Weights of a small GPT-style language model, trained from scratch on English Wikipedia.
Size: width 192, 4 heads of 64, MLP 1536 GELU, vocabulary 4089, 18.9M parameters.
Architecture: LayerNorm before each block, rotary positions, untied embeddings, attention and MLP in parallel.
Training: a variant of Adam for these matrices, 7560 steps.
MLP neurons of a small language model. Each row is named by its layer, matrix (up: input weights; down: output weights) and neuron, and shows model dimensions 16-143. Each number is 500 + 40 x the weight over its row's rms, rounded and kept within 0 to 999. Numbers have three digits each.
Before each neuron's rows, "fires on" lists the tokens most often at its 100 highest values on Wikipedia text that the model never trained on.

fires on: " d", " f", " b", " fl"
L18.up211:462615479520597496479545499471470503385498478475540485499500488507508467469490474500431447527485462478565514449504500477455523512437527489460520495476528476565524510483520523555601533490475461495507594477532530524483482549510492448499547487586490551493546537537538500524509557516503452506570496618526566489534431428463501524520511515425519509463456433527465472446537537512511538575485
L18.down211:439495461465485528517486504518517515472445435466497503423543540505573506508585512482519469517483539498483460465511559497551481470527432462505548516481492558517509467519531524412446517518512501522491541480479483491455440477532524467490476503482496417564441526484581517451549548473457486533491498474510444527510475519489549493449584599521563560539487500448554523593450494565506474470515

fires on: "z", " S", "b", "'", "all", "s"
L19.up348:500497454540485490454512494456508537521440551507520484485504484581503467456557477519513521443599448481463493448507476521527452581456482455411443466480503497548575541427523497469535516477471486537545493472480455577538483486540530452466570549521561544430526568502576533481469482499521491436451564488466497462556452535443472547457503515426495532492514547477465547541448511565500443571488
L19.down348:462485465529460502429450481524554561497512462573526520519453492499455539559498457512553465565553562472548446506513502521505475536548522494544529519552493521479494472520536519452450493461500542584496505500549508468384572468452422595454460454498380539575446449490528533469466514484496473499463507466484523521495487540523562519489538495514515466544554531492519515567484453457467512392468

fires on: " b", " Tr", " Mar", "s", "ob"
L19.up786:478517456499484469470528527436540437539523464501507524529489421505528513492460434533482378488497529538543486523572540497523561537465542513482453494466479423501580511426553502488532435532496515513570565434476463553500496466501418477470483478529523517535567498525476523509568476509461542491500437556499499539577424438484467479472433538534607537560456471518509465492497520520519551491524
L19.down786:409470516457439514510477529528500519487521521531578527515530456505500473477593509521453515441486528421487471494474483489561539482485519472471571531483510473488573410552563574463534456455468548488522524464482526469496495566515517539485526513543458484518455475463471454390504485502564580469478552508407494498558469473537496509523488485474451502521487427498449500470470520487578538462507

fires on: " (", " | ", " m (", ":", "ro", " k"
L16.up1015:534509467458509448496527508446475568530502485511445545528515512509470523457541518487473508506547476519503524493514505456500472482440490506431446458547459428534482447482558524506517543537538483518462474523470479507525545488485518495637511544518432426532578499456526512537458551533579509459521488511558558466481443513515460593486416490539448634498524490489498506503609510515522468499449
L16.down1015:491477488504520504458444475489482496526462494547532472536543491508475478510571483536512494516495472488431470522526510500476454462531479561487545558484483547488506474506539526478451505412511499397488498452508494397447501447514497473485509558566528565552553498495474472526467468573466527505531528514518460424546410453517553485520523498561525453358538471525478503511469452485558518465510

fires on: " \"", "s", "ers", "es", "S"
L4.up1014:516596513495502466464520427490427535480429495472489500482523509474425498432453511528542520447564468544493513418535504502491469538494473478471428509471471482516548568488521523587540555504491441549536493423566487546442552588523425500505541452504536530450465560488493543522494437550514520558592541600506538513535471506469526522537534519514495560496498442485484508425515460472472512565524
L4.down1014:512535559524491464422536452606434545502515422499510479455537563546463441492459458549492490449532429556567460482521441490519500547490469503549483589496513472499483470528546482545502488531559497438537477480449465624475519513494542485493513451579472537521549535514421512518521514454504511508567487498500488573546468484468526488435462471598485552493492530444505393507474485578501516505567

fires on: "ight", "em", "e", "ive", "en", "et"
L4.up599:485510473473586424473487468513530464488491502519536540581555454452470453468504484446528467549534503482473391422521507572480506486495521450558512460458507413498544439496459479529476520545497516500568553501600567513473508498497532514543572473478527490496515562502511492442474525522527517452593515543480515536503517502486472540497513504500510508486449496402510484499561548495473526541535
L4.down599:419495517453540446477535481436444448573422494507480542533461537529462492483558533507482435470505491420483528483552508472566499516540525484502447526486436448494549553551449554475539496506534492517482503480527517516525448412493537464487512478525571609483532532544517437446494494539467457485455505553516550467493501497473488527564524518462498497519550508593522534557503473525443527477502

fires on: " Mc", "'", " dep", "\\", " | \"", " '"
L19.up868:501474501488510460559504483431504503448480545479462565495523513556480478485454512498406475553513509523463448470542532508515501497495551508525469457500546450483490392474507480537531473513568438479473498484509515547509526474453458495516489558500557486490506428456513489500590548492475530529490537537457544440627592483487489464457455528503439543513454420519495499474477505432492586546487
L19.down868:465526459509554566447557511485532473425488503503521436488451604466468444520525488560451539400432466504409405470491470472496502444472503516457462531489432459527524473465502444481495455503473555540524458554503562526562547504450540446514475494512459514452495500477614520518553508595455453497510464546493544500545563471471482429486539495534479499538529523534435503479472499567531498533442

fires on: "ve", "ar", "b", "et", "13"
L4.up883:586570494483466465463520495508580529535572466558531541469565493543547472516525499492477487497467537574553536490468490516429511449451566496462492456542531521475477444443531495518499508560523473492541441449485393598464512515450540434491482480497534436522515472503509510511472524401517459562473455583466553545530491462594492483437475506467540512485435446527424472528500476494455506489449
L4.down883:475503545471490501506449503543458494490482498444498498490468524492470545521498529436525512540548525459502553418531506598516501533475415537471515451531474514517510503533519502522545483442519540582462482495448501477514562476469535427481470540489568516549410577499413449493500484490502476458477471486480460462525540459517474514543461461522443449541572537497502461586508498511520571560474

fires on: "ime", "imate", "ural", "or", "ical", " social"
L18.up1092:565529378526557477553465517445503506446468481528499565517535487527460507499479525484489506477542448500540493519551494502518613536491527433530502464514520463530565513490500507438563436491491501563455529485490593496491516508535505541449530509585522446512458520467523480440522522525528480462427540513481522465523454465496483531495514517476438494486536467498464536553434404546442559507493
L18.down1092:482517494594521507526497425484560518507529546555518554460515476527499429533507577412469529466573527505498466460485511460523460457477455603595546495377500571567467447479454464520467490523527477478557433565519528523516477497495499552489537569508412498492450493519499463471545496554436439554541470513454453510538526422463568493508506463554507560491478433545570548533468491474501507516517

fires on: " b", "b", "um"
L19.up566:522498479469542469492512480464518442450549512541498526505500421538535536439505471521425438529511526537554556510502417493476501538478503497521494471540480567599520518458513560547536453436500492492560579412445454568461452470511401485512488420510518505524494512474469510533479473495530518499544485545431545555528419515461464497464561507463574555484528527503482496497450466449455549519493
L19.down566:423446475521527532471486585534477580455483489521616475541460527489529454535481459471468542487487538460462590428466609407435572537484449488556479563543498453475495495559488485474467551488545531539475534521449508498509504508505499525392407486505489522539445551535498541476518544512505558472481430447492561447493506417557477540503467532420538548536502479442502495511456459549510517448496

fires on: "h", " t", "ir", "w", " we"
L19.up732:464487499591545477494513541427513550513439456551458454579533507484512454508563504524406507508468520555498439427514437511454482524451472487548526499558504465478554546501500546547560351497570454509488423437502559504504545475496536490458515461513502432450460416503578490461508505486543473507454595465444494460520502497523466524529468512529451497453498485521594461538516430516496522499476
L19.down732:470507530582534470497489506529521440573505537427449493495518459421449515444535528492460437512508579533498477522507524469518499531583486494522456456586483449470516539530423562457519520492488544471490508461521480445494421521525453563491527516506456494509453478508458544512554404462478491540533421535490554473492514472457531495501583534581507446519439553459505500535528564507499530450469

fires on: " | ", " Port", " | G", " G", " Col", " B"
L18.up1135:550545455452597498465552507503579536494451473516549548489516492488496479418504574505482527480484465552498489439463372437523512591521528484485519486538524502498486527528440467550504494536398490565547590483468470567470479479544450427513458506501508452483570507483547502485477520486526516446540518492410503449489482470483475526511501557426530554537540455441476461499516502538474491504468
L18.down1135:486508511451467464497546440527482452543496472541491508454554479470504424501569456525568407544458551406501484468583516492493547474484517504481560544420540515487454455536487493478530560555484526601531511496471497483511485497537474487537540473483468475545459526530493509464502506503473501469508520553424499553498468471506563465610451430570550489605483548563464534532450544484503433488532

fires on: "all", "ect", "ct", "b", "olk"
L4.up531:629524507541492494427490443547516524474447497458567494552465479529486552419506524440451504572476515505589532549481420541538477491435460488488520530463498466557496535449561512546558518524471508527523525467435506482428512510474436507488538457569463444535472498497490478440488546522496529480490516555544561512500433482559499487432564534432581479528501507575496543597466516512526504469476
L4.down531:449503558530526507506525516463492571532577501492524552536520551527518495632552468511531484525538467519469509488480556487443540483506473459504522519495464602492485498503542544493523549509491463557498471507514438517531570504538522513553440492490442533516544487517481578434471508422471475523527519505484470547478480484383490497395515445507471515460421506491432477456484560492504427513523

fires on: "ical", "\n\n", " career", " life", "areer", "ural"
L4.up985:520516463479519454474424541495562485441461571548453513485532519506510516507522480486505514466548493503483524488483508552445563414525593441460485505549496601538465480548499491448481469469506497567448536500439531545562497483546434470449516427508483515531530440534537540540494502561439462419556466541456507414503467512558479462559511496522485542537506455522452500474475524510495543470520
L4.down985:421522424450590491517505450494542456511527536502478593461484529539475509491487460469485505434501534490434375487462487490514550472552502493421507456549555492495490422542456557484497516515466610548515457501457557514523477458512536500529477520459473536505533590573613450428497502477520416501530477494451444488491470544522510507602503460538483547507554483497433506526510527578510456426504

fires on: "ue", "e", "ie", "ry", "ase", "ight"
L4.up930:470542558504561470406515497576483455439495569563520547590559507444491489506536604450461505545494446533492454509483541496502573541508569504415500506531509463549484487525503514522516544519502450520522577480513517550426526553504522493424511492500505475528515475479499500464506484536480474548545569484536560558473538453488471533504471633518458523456492449461500529468479508429445488561530
L4.down930:514503541435531564535567425501517479448511507478529551496462528425489448457533507548460502490523494564463461446536480497474522551460548530469511448597527465476480453490384510540482484476556477501526480452539499532471400568516594488527500531512523555514553459483510512462501512545445448515467474517508495550525437559437578526463509485550542510473476503492480502510541502467545469460607

fires on: " \"", " \"B", " \"M"
L4.up249:471546517574435493492517417470484503475459501496554548490493422471503475477544564506472518448589517460559517511529516480531481496535484503470405502571432478481543448512487506542616590521552477502558559453461518487458579510464415478500556491530503516477485507508478546537502510508499489469485530549446493493515483514486529540484491503515541534511457514520463538426541434506542554512409
L4.down249:508551569512521490499466505377520485540567440511551492488504481526448543487533510510420482417481476438490442457491497430517494509626481512491527438479502453450573474545504493481494586481468492522449517477499496561529548456512495490529531472527477398553508464459497525566565512469495446462517505523484500511450501519519507521493547455533504589494436484483544479505526447488481479517515

fires on: " s", " S", "r", "s", "S"
L19.up16:481587503544507509455527498541520514440480481500483533490499443530549511463507437512548503454576508469531401463497547524530551527509549488507440464535543491488505481530554593554557517477473529497496503515514469515469501474478487545505454527485553501517515519469592468473527550473593455497503527423511440532499442455544511564472554493433486579459471503494534536464447463613484477542500
L19.down16:499513436482417469466534491515472529471528507519553451464512462485476501548494457475528545496460463525527506470426512517528492554593442524576517536474411515515490536472522529475485487489597445578462514453516445470476474464492490544489472482475465492513468461545537496541451502492481554515492485531505548605475459521559498474476471497547484554544542428493506429463502518509539531583553

fires on: " \"", "—", "\n\n", "ge", " by"
L4.up404:565539487488498481518490469466551449514514549452512480605482515485455448478565501462528461501499506447454516475420459510472529539499571527445467500547425438495470445398479487519583543553444433484582525509495493477531516512472433484530489485463461516466529511501509522553500503525439535501542491573505506477422513557507516482434557526560571499439557465542470459480542445523529553512521
L4.down404:472514442567461499451520539445436495568480507507459464513468487517444488501527456523554527445514513517512506494451524501558522534511517551487495438570451474533526437557527477575458531571574485439491496449478460558512520500454536592540525528476509495477470477482498498540527457455524429456528545455504494494504534483456453568595521496440517531516469528494541506549454498488522456547516

fires on: " ==", " k", "5", " | ", "==", " to "
L18.up915:492553440425490498465496478460477522495533505531450505479503556419490447382432463537481543518485632534443471502552527565491516475415469515478546488531480474519451475469556431546559522538520505509475428452470487522493511507504429527560557515520437503508488484460530468591474447453547454485521531560459500472503454533520490562477453474520504549423528474532528486495468461510512527485421
L18.down915:480468576547436457573467454493458489478521548481576515510476479593421513499579543475559547504467481547529536427482510459454431485546498491454554511479510501454456504514498515509497448426524449406513514454550502472496530545473563552446508534478568470510516441478517454516492449458517491510449488517513496541501534528513572535491527589511488570500437485470519489454499540467508466542478

fires on: " Mc", " | \"", " ", " W", "-"
L19.up648:521522499489529507514590472560564473497449558488545546603501518468483509440403477505474509489487536529569441467537519550514474543481560498496506466579455453512442538500476503468546411514481525489477563453492490534497502476463507437550559507490529481575475469432510482545506552502517507533528498509418518492550491424527517523493454550508444559505526436570458549463577454453461592586476
L19.down648:485461479480446499538498514477495511533562472485546516456576521532545502530599478531467528489513467424453503545538566556480562472518527477444438514458472537510521448474475524475474544474475505596536566509474534433539482437461479399553507458479457431505553525500510450513559466558477505498475482527443498459517475500546477451545547442493553504541523470527479524547452496503527380489508

fires on: "the", " as the", " =", "A", "oc"
L4.up104:567523516545498493519480520499507482500566518478469549546471471467489544457496505482523434489536576501502483497470492483530477460494458462519476519582495445501482427506491493540516515535548462453542543552500492530447535510420453527484488535551558439490533506490513627533526466568575472478523571449537549494445466577517531568474511542477530546466511414560588507438560440531515504476468
L4.down104:454513495488454482420481543583565539516553503483586582524473507473497404504554478525472477523558536451517517489384522470495509457520530481488512431520431493522493511574483490520477473464583483476508543473519485567559471428478460492565505524509584438448570539462496518515551513473489498561491490518563454448562539515569457521513531475509504436491501509452513526439562520484544521509514